Weights of a small transformer language model: 125M parameters.
MLP neurons of a small language model. Each row is named by its layer, matrix (up: input weights) and neuron, and shows model dimensions 512-767. Each number is 128 + 32 x the weight over its row's rms, rounded and kept within 0 to 255. Numbers have three digits each.
After each neuron's rows is what it responds to, as a language model described it from the Wikipedia text at the highest values.

L4.up1258:114103060132125168193115112167169090069139103132137109105098133114115081135123150122155116084152103101132097088077124120081124144083078103113130101181184100122171152110146155153138089167143067165105157101074125096160130085153116167134135140122123063160166105120142170134148156127166155166148093131098134123173094096148054154133095116112155108189129103166154120136098115107152147137157193196067099121156144156138114151107145169061176099162120066189109163102171037118112139093120159076099143109127136123131073141133095155123162094170119118123144118148098157109114146111168165112202103076114152163144112154153118113124101130146158174132104098150136209119114215112144101111068164131135172139141116152173148163136207114194100134104078099197103113109117083067111127149121105
Responds to: The decimal point and first digits after it in decimal numbers, mainly map coordinates (53.79445°), also table statistics, percentages and prices.

L4.up3453:075123120159179037192141103094155117102108124122146109109104083126135123163174134154098128155172152159125082193108145107102122093084144126131063068125147065113071101120176112171131102158104099103120142140149071122136141130125092107083126167104138148115104131102170120165136115184128102138146140096127181138103136165121122102071138068175175101150068095116102072158134091143106147103131116156155177161123135156103092124085147119166166092151119096076054127095114106142146108132179148057189128086134089122085109095181054115150121057122143175108111156076157128114068138119122156150148110105141126089081100069061205105163118097119112104138122131081155084116141103166129157140136137177138097159135134106104108150168147153106124101112072142215086152195155131098109170193112077
Responds to: Given names or their final word pieces, just before a surname, as in Robert, William, Lorenz-o, Phill-ip; weaker on list dashes and periods.

L9.up854:111130132110117136118139103104103174119165206135030112118102119166177124175140112122120135157142125130128105173123122148122088117139115134078124091154121137163123145162102099127132145143112151116148116112094101120186112153114119096159089150129125086110110128128141135126135139130168094116053123085104150149176152156115107156129177137112092122170141155168162125121116174111126131134158153131146185165113129161078161155115098109152159187097083141101116221123160129136149073143109131127136117095143155143138142143220132098100133112148122131077157125141168167074107145139157090114124077155142153129107166048109138184154134144171100183145160163133152171057182103107101165105100121188167149146165088159059111120150142047095171074106155137099109139144151140178127169151124142
Responds to: Conjunctions, articles and word endings inside descriptions of buildings, heritage sites and facilities, e.g. facades and roofs, modillioned, renovated.

L4.up4415:092153102094098118133072125131173128130131186133134119095101171184150190107129143117146097161140067111129166108101164130127113091126129116102039119130085099155142104128159113155096167144099160150099161163123131119085104140107087183144143155072137146178124108120104077157166184079127079123120070147113108124113137102084070147118184119158065175096112152175145177106175145107124096152109145132149161119127139137090081131159128059114120203127107108118152135072123138092134136116159085155140126136102133159132094110185137198161145117111121174036117113117094084057176082093129132104153084157081166113135118113105196184148150169128091154150131105135112184090117114077132109085102097164123191122150068148161106139132217065155212066158148101122097113137111093185145122116100128
Responds to: Word pieces or words describing position, coverage or vantage in architectural and geographic descriptions, e.g. views, above, flanked, covers, beside, guarding.

L6.up3336:150195170128131091178092136112130151160124143108130090159108183136135125114196117118185166095177055109124126105129171149160214160140083154110169138180148120080147184175060126092153126123176116099090176132102091102092153100052158115208116131139151124119175114083132071113135119104123110154129104126105126124153080117098140135101104111097139092107133092071144098089156123153183130103115100099104097136079095130107091150039112075126153151109147144100149188125119129139114110161154127110089127193173160090128143107134134105155193147095053130147081123154128129137140125066151142114119117129160122174172109161118086108166122121129127126118140085102122128104164168122101137121110081152100090120127131157142036185194190176120116132133146132155092183188074182108192186082148168
Responds to: Opening piece of the next word inside a multi-word proper name, often in tables, as in New York M(ets), Texas A(&M), Okanogan-Wenatchee National.

L9.up4299:089132096183151142113162111129181126086165161112107114128109143157119161153162092157130143165112150132167071161141074135108077074117174158112157130156174131131150160112151080171163154204147127136194141140135111160144128092086202170132167143105115190110132078079105129147082150093197181145177216134068179078118107180118113123078160137148136154133158146103154172085122118131118132146159130161151131149140161108137144151062109085137152145123186172139130123062179105190068046139122111124133173118103088121133114036087105141174135151087113172135167130114176076141090141136104110093118135105082092134112072146071145114103095174137116135166116155100128056049131158145135159120083089197126074141120105134094121145072080090082139103158203162164159134124122179064107161078071111
Responds to: Pieces inside proper names, mainly given names and final syllables of place names, such as Alexander, George, Mor-a, Ag-ua, Fid-ra, Chel-sea.

L9.up3759:083138141154173121174099087196142161127140134149184122103083117167116160157144144102069117121126182081137156168111112096140115102109121128106125128157162064087090102117111137117132149117168143092157178109117175136114128139144151175171109128105163102111185121105164094089117128121161095102087159143128166146127136141038112138140139094107145089146070113102088140076057078103185178103114107123152108067065140177147117093080116140095079161197171112142140126135083161157082064160137153122126125153172093128131113107186130067069154128154162104091150150124104170114141079076097112138144181188059133139195160147116163188132124120105076165105101109150177143119148143117106125148083084120097182110112081097124139153124166134136127089150125162157085164110105118135155163090124153
Responds to: Opening pieces of multi-token words whose completion is predictable, mostly comm/omm/ass, as in comm(it), acc-omm(odate), ass(ault); also line breaks in tables.

L9.up881:073107105144123110104153143169126148168148167099116114100118084148053160054181110163120164136123135169067164128130149138126100054084120120092152138115103062174107175147126116173069149191119080122060137145103109190072139096122095088128146111154091098084115074135136060087113143104125139138128082144097080095139101099161121144114104216175162150104139121178171131188125139096096140158103120149110081178142132086087047112165173105075157155100117096053089171114079025107112114158115098096111125037143083111074077077129158175106118137149113151090165110109135087160095135125155102038110102166106160150104069103110164132146179098141080103102132167138116116113123147181054119076153165077105169097138109099104111113103165103111103139127138087125163163044133160139140186196100157
Responds to: First word or word piece of a creative-work title (film, book, song, album), often in table cells or lists, such as Dear Diary, How High, To Die For.

L4.up586:143165151097138149161110131115139095111160114167090082157111051164068130131140180060120136193105115128166142092090157156167120086167079135062114153167112076112136072189127138122191075103171122110103115130117109124193123119142093102165161162091134150067145100200124155169148163128126171081175142115119128149119166181168132146101148204064145163143168128081136079172108101127138154131097128122128108159175137148106132064143156158170111132098104114171089151070083116099112075154117116164211088172122167120151148133086138119111129179122157151080128193093145102119079101190073119159069087164135158108176135105145120101084113078124085077128064132106126122165170118056129110134095134175141137099135044101117146121109146122141166089183112130086136135113125089145132128150100182
Responds to: The digit 2 as the first token of a number, mostly years like 2001, 2017, 2031, also dates like 27 January; rarely a word piece.

L6.up2232:102127100106186155105106143103124130136155165148106093085152130188104110096149165088126150117120117162195136150097181131136152106096145180106119105172113126173142156088076133069095137111090108055063179123166121089128177134130066123143116168151154158061144170148086164144138118101167132119094080132127109102114130093052101138077123106098120144123030187142115045138108115129090102180092153148130114100107087157132131137164141168099162122142120122156086144125213116175143079115152108166136143179149152189152148130171133097122147199097105113133129175119074091083161127180122160157174108081126153150086141102117150139106140108127109093156111085153137151106112144121068096147089102115144153114107149059080124099155119096073157143087083108100134111084140139131059142146059120
Responds to: First digit of multi-digit numbers such as years, dates, ordinals, scores and table stats, e.g. 2 in 25th, 2000, 1–2.

L6.up4242:092208149129128164136132116122162139109144118128115159072166082145114112109158136121153119154141108130166095075081102098163141104132138156149108180169160142148095112128100127102176187135129134133172133121078113126110159112137148115100133163092105237128105183150083129117112090114098164124136170143096096127131152120124143121156133128152099104129144085069123113149125106103093139109100168114092184148099153143109169140127091105123161114116140121136111156100160132116097114148154107105067114083106115142094094119117121142157124120061095089145117128118174082103155074128116176129101120142129100139116101140088136160114128150137177097114122178210098080062139146167128102158169091124124136171131060129079121141151061154141157121127147184160164140091078125108103137112130123
Responds to: Words in a Wikipedia article's opening definition: "the" after "is/was" ("Reus is the capital"), or the final noun of a short description ("water polo team", "airport", "Species of fish").

L4.up3720:067114159178083114101137157141086102100090137146164116084093116126092179048152139147149131091135085093092138157139184132175105142079098143144113126160118106134095120100119162176078128117185069086078105127158127113157150128139100115151130152141146084171105188118150115181133143142163170167140072155054085104097190140146131095141132129082112107134106125132166145182164141061089130154086148135131094175140113157091095128128107162114204115169109079095101130120149078132081079124101133134124131086145128152113141079108124178157085143113105149112132073099131103112087200181111100078119087086137154148089173135156139161158130131138070136164131109066077155096162134126123116103145147102118134090138076094141126108123148136146079104152156117158169154168145133118119126175147119
Responds to: Second token of a title or list item, such as from in Tales from the Crypt, t in Don't, ter in Better; also first digits of years.

L9.up3251:117102140071147131118116181186090143204120117101125104155136119100128143120166120124123169142169162212151083207120076143107075079102115099099150120121087143135147106130126091116151108149172056141105077174153085138076175062105069064186105107071094182146138137126147127113084115106147134184136116069162152094112089134074159136182106156155136091087131147124129129117123143060142180118107193126158137077059139118116082144141130186145089172082186110139102163182149167142173142148153097181110120183085139139159113100127079162105133166084167159098115109120120099110132135140128151154145155182156111119112123113123125115079146144145040094113102120080136169097139198149185131089100082109162073156077120160136133138168126148100146098150185126109112148098120138170076125152119172
Responds to: Tokens in sports results tables and section heads beginning event or place names (World, European, Final, Friendly), plus mid-word pieces of proper nouns (Car-ib-bean, North-umb-ria).

L9.up1335:181174081172131199136081162102151140059145166097089092104159160171097100141117136077165062065169175085167104101143099194160064141160152116142102166107107105128110121159200110145123128144131103075107136100094130146177120053141102143102113146203143190199144134099133100150101152083130166088168183099135115129103126149131128078108128144193108109151138134115178144084122158157189141147063191134114106138143117155121145096146134071082146163081131126135074195085132116173142093071153129152120161162135093185129122117205097098148152071164120178054163125078125153123116101138088100077102150142145138066170185230149129174173185123116129110141180102144108165144122097083170154126142160121085108090104133127078116114147045134142121106121167122162090144100156106126103152082148172
Responds to: Pipe, colon or line break right after a team or entity name in sports results tables, before a score such as 7–0; weaker on assorted mid-sentence words like not, also.

L4.up2583:087133133145157163125118120149133164147137115081144157142123091113128143138127171086115082125055140107142173151145130126110157136141053142062071155124146135075118146180061142106138128148153135147123140107166088087123139057090139137139069121084161102147148132091089182089079140054107109130079166117103163117159169133176094239185118095166141051144111117060155137100130128090132120128155099098104084138043194164133144127132094139120111107087140160133144119163106105120152175144126097050106120152131137122131114170164106138087158133146102151089157115163123131128150121101094094171082082089120109080141091155116143124139133111153133131136124165124124136113185126121076160133106172104174083110090112162123096122184162135139125148105105126088184151087134093220104113137077169
Responds to: Inner pieces of longer words such as tele-gr-aphy, fr-ig-ate, acc-omm-odate and counc-ill-ors, plus the == of section headings and clause words like was and who.

L4.up2249:138123111124120102122103107179093167105117155105137069098110141104136153071123153072112146162125129136117052149045095127129172071134052182083122146141144115162062134076142143157133095185149183079140108122138066076083130151168141144192074165171135101082113116155122184121107146083084165102160073144120117134120114141113114158091158116100106154100131100153108090114118168077141094079120139131196101187121091097137097150092108109077131087194130132175087110152212138105113127119170091133093146158068153181157091137133126144073182197139122099083135145125175130103145138092109154133177130168158130132146101169115088095092119085151118096173110159103124152080117175129197106069170087079096085101069104166132150138149101122071170118107119118114066165108161147165161129149132133
Responds to: Mid-phrase words inside proper names of events, places and organizations, such as World or Summer after a year ("2000 Summer Olympics"), International before Airport, and Indian; also digits inside years and elevations.

L9.up1397:138145138158101168137153133131116101116148179117139106160122131197078122122168124074174094148146114085147147155122079171161120097091137162107131162121129074202147095161187074113146068105084086150075091122156116115181135078163147174136128151093164078113118172124187139118162096153123060142146155138092137182105079155133152143156167103114142093077144172157118108153119143095161135134111175110188146158155126132144134127135145109159110133173118188154100166189172161139140106172138081131124149076158140159164141097159141112117116159076140157110108143106179106153172161135074104196096125131193144125105149125130114181078143056186099203142134141178070143148108190107103106103103114142121083085140103133146163118176080147143124082151150100086158115168221141099077110106126117
Responds to: Digits 1, 2, 3 inside multi-digit numbers, often before ordinal suffixes (63rd, 32nd, 31st) in tables; also F-words like Fowler, Fast.

L9.up2545:144126119077140173134119133190100105077119115129097124108086069116130129128089137099147176201142144102117149122098075160093074148174156140086137112157064111122077131162153049074057092159118146088081085137131113151123125158162150169145155130127109153113114149161181136160102149173119124163110166114087111142160168117128140209181076105101120194075140160091156116159106149124140157128101149112145180109159139131152129127117194135125166163139132171183136129062157158135143180176201146187139143080122131143127102165127138130106100134138054092150153096121157083103134116105126113062087133158133110036185172141179148147109189165106160189087104136127142118103127132092119121164080132131158095128177135118130149151110124083112103167133099148148152099149080118122098106140089101
Responds to: First tokens of new lines, section headings and table cells in structured Wikipedia markup, such as ==, Vice, Vasas, plus decimal points in coordinates.

L6.up2711:098161050132186149098107105187121100101114146135140125141114085164131149125174149165099141093173157149093182159094066126146102064161151066143148069183156094103143152152156183126136117139109113071160209152126153090184160065119125139157053174129167153069167121124165160235106158077130107096104077147115106123084117124171095197165128118106148112125094112137137140117126120127159126159150103082154096157096103134062125107129094140127138089157102164138132114081134105108117137095149132107146140094179102117099176090139088171122045144098165134081151082112133160128103135119149139084175060157051151122124146167165151131120111106115119196082136116120161110123125115179090098143037156135122109126116145099152097092092187137171102092077138140104168162168117062126110163119050156
Responds to: First word piece of a verb, mostly right after infinitival "to" (or "can", "would"), such as f(elicitate), fac(ilitate), def(end), prom(ote).

L6.up2209:091141143094127162169137107181186139099170120137107096161103103148143145126086143128064163093150147133110101132110153149117117090122127088108096127158104119123130155159136116167092104125113105059125168123143120145139163124131148150121126074120132069127040152035189094157094169166110120115145162128093195127090130161124161086087082116168160080125146115075128124187121114089034115173103127176130195162092117173116175155100156123137182120196093134131115107122166099116166141170145145099111085142104134149155134058142120046196173127147147201077084159099111141116068148078178107139125096198139149137115126133074148117137112184182133131112128126098144148113152106147130182128104132035102092099116151167130119124151130169136177059087068113167111159182149155141100152125139161
Responds to: Given names or their final word pieces, usually before a surname, in biographies and lists, e.g. Mildred, Sir John, Henry; also "known as", "to the".

L6.up2897:096217163155150078144123079109100184125099111124119143109144197093126091167123173132117139082136061074176166167123148155159105096091141150152130180162132168166166102065141085084111180148148102135087154092144056163086082186149132080137107106111154172090159140153124166121118141182140145104150090125084023118123113185076089130101121100101098107046088151153192063171192167071167108186148171163168124079157143104155116106064162141111106133165182104125153171142142099184078165103072172178117147151148100124123064119130146129112151162111107082089139152096129085179152081110108146131130086092149114128171084114159095101157123111117105129142064111124102123139136125119137109153132153156137090153102081089171177164167053114114170125160128163100094128084138179132171078124044156
Responds to: First word or piece of a competition or event name after a year or "the", mainly in sports results tables (2000 Summer Olympics, European U23, 2002 FIFA), plus World in World War.

L6.up40:075158168138098109094106092137124120165140122140100072142112162159082148104130097130124210111106067107125126129137122176127114137105077137156148128130076137187093114133126158093132091082175116128136095159075111154178155140182189080153172121119155163088110123080087144145096094102207182116170132088111077187116128110111116109096162173140151140139098078189119119116213125171115125148122166119110162173101133120078068113048071136100107132142183124149102138154167085121170158167166131146076118127165163106079114149100152142118132183047083101109138137083151163118120178140102118133129108097124176123122164189169142096125128125105138098111142133166122149134147134173138096072126131136108083135107182146077130135092122041107104119119107153144082124156147135076124145106027125
Responds to: Line breaks, table pipes or colons ending a list or table entry, especially match-result lines like Ajax 3-1 Groningen or Women's épée.

L9.up420:146143131052127156177110082177119166130197130159109138101089124143067088134146141129135147148121061108093126188105143162130129148139087164108126128137143105122156144137129090132078117124150140031103079121090078143160066160087143107169118164165074098110088156111191109151145152119126136141083181135147101098089081156124096113210139165103127119132139096083064119163091103142107122125091115111144186125180098120162089165089200118109152124125175117083132161107133128146108104070102103212195133140128179141124160093181146087121098130175089133095147108161144079117172124044148164073115159122140114129201177131087156151151134165121151096135144121137121182096174130154090198127116153205112072069187159081073123124103120107140096143137120165155120159115112167079159148142137108
Responds to: Word-internal pieces of proper names (Rosenq-v-ist, Sandov-al, N-ijhoff), "National" within institution names like Tara National Park, and the possessive apostrophe.

L4.up2412:129082168163137216161127085150153174167152130156137105156102188171126155160102109147175063168098094140148121117152152138141134076124109125133173161170140136099157112087104082111141131180106139121146167138069092104157083151119141143151131073181152090112070095155205161143114119137150047198137109156077115148158105147135069090185112091136088088168148076120065084114139111135104119148168117138132149100139139175126075126056041147144166136066137189185114104164078123137108126151128076146172135140060170131158136081168154055127159159105064162100145164134174180090141161059124118126109157120086114090082087152055119114140133150139061149142161157112115165129171132122101176143106092141161125181114140110095099121100122108144147052066127131158115160153149207092148175160098098
Responds to: Fires on National, International and -ion word endings (Union, Sirion, promotion, demolition, region), often inside names of banks, parks, journals and places.

L9.up1737:113123129094213103088111079174172124108149107091149103129086088100071097153124146085096180151091126173113155084108102138214172130124074102165095139125126157113103126104191148156170132118156156124143128122128159117103109145133133131172085170112081204134150094115132156119147131134155092144044182090129123113177187125111163095178110125099164139090149190122100136140144104133146108134129121165136149106118139159131158149130130189152129135112155112120181102098199052135079137162140129148121105123191130144073097135141098071138152158141123161146111209155160119091145061101150118163160152150141147155124160120116132127051126145087153145054119158101119074161154149079064110144090129120134094185116113088107089125105121099128129135119119120146102124116129113016097146079161189
Responds to: Fires on the word completing a country, team or office name (national team, Croatia, Senate, Iraq) and on blank table cells or list dashes before numbers.

L4.up4194:149160126090136093128113135150162145084088127122091099132166086107148160115125111104118132116136117130151107155182170172128104126136150130122109157142119075164086122116150144113120093154179120075184076078067148111213143151148168128145139162113121152067167090079103112146102194155113129120070088141140107157106132127068137137066114095228195133136163129091102128074147132093120177095125189182118062160116143134139099088088176178106127161132085190106069095155111137156140108125150152181089117141146119143133208103129073125130118178138127158124202147159065084127158109133141131113126153178150123166107146143125108089087159166123122151126073086084116167107167147142125120091141175121113099166103167095090072174157074104149121180130190089137104141163151154060143149143093120
Responds to: Pipe, slash or colon separators right after a team, place, title or person name in sports and filmography tables, e.g. Caen /, Charlotte |; occasionally "record".

L6.up2165:150141170122196112127143141163142162111172206139113088123128092125149204186131180100101131144170102045129139131115116155119201106120151117111104110141141123088172124118171068151089160099119086153120151178149121077149117143147099106071117099141156100131166145132153096110170096112157094131134130130094119158129104183098125094094128125124060081150149072154093080092153102066153217079126092158121126127146100126055140084137097139127175138133093159102142166111184079064145122181090076128120103178133165126088088088175135065134132164131140163004131088120131133151116153080106094149151075116088150046105093154105159117117103163122105204098154114076110150107152096139078170114105140145130150129112161104147122123138174074143116142197163186133133147152132150073150147167174116
Responds to: Separators or short function words that open the next item in a run: table pipes, quote marks before listed names, and prepositions like in, on.

L4.up1722:154142170184097168149119132131168153128118100141155121092143095158132092139117152101122150122129178122126120088120201185068174156077110106113137130207153102106111155136146159164098169115113068092107074113089116090144130152129104154137114128109150172150128149107132082118101062136122136095153183122132130170119128131118125130183093133117127142080130105077141154090140100167108093108170164160058156100126144180111153085126145113107133125123212140142117081098130050069124166150107103122111114132138099119141097165091090114093164118121140078078124076121078121126166108117164187125103104138152150066100102159134158162147141134166114109168090088081137137119166148163166094169137179157083083112145101081116050131139155128099135119089089197169083146156132170129123144073123095
Responds to: Words naming a sport, team or role in athlete biographies, list entries and team pages (national water polo team, Lithuanian basketball player, played); also also after he, and relative that.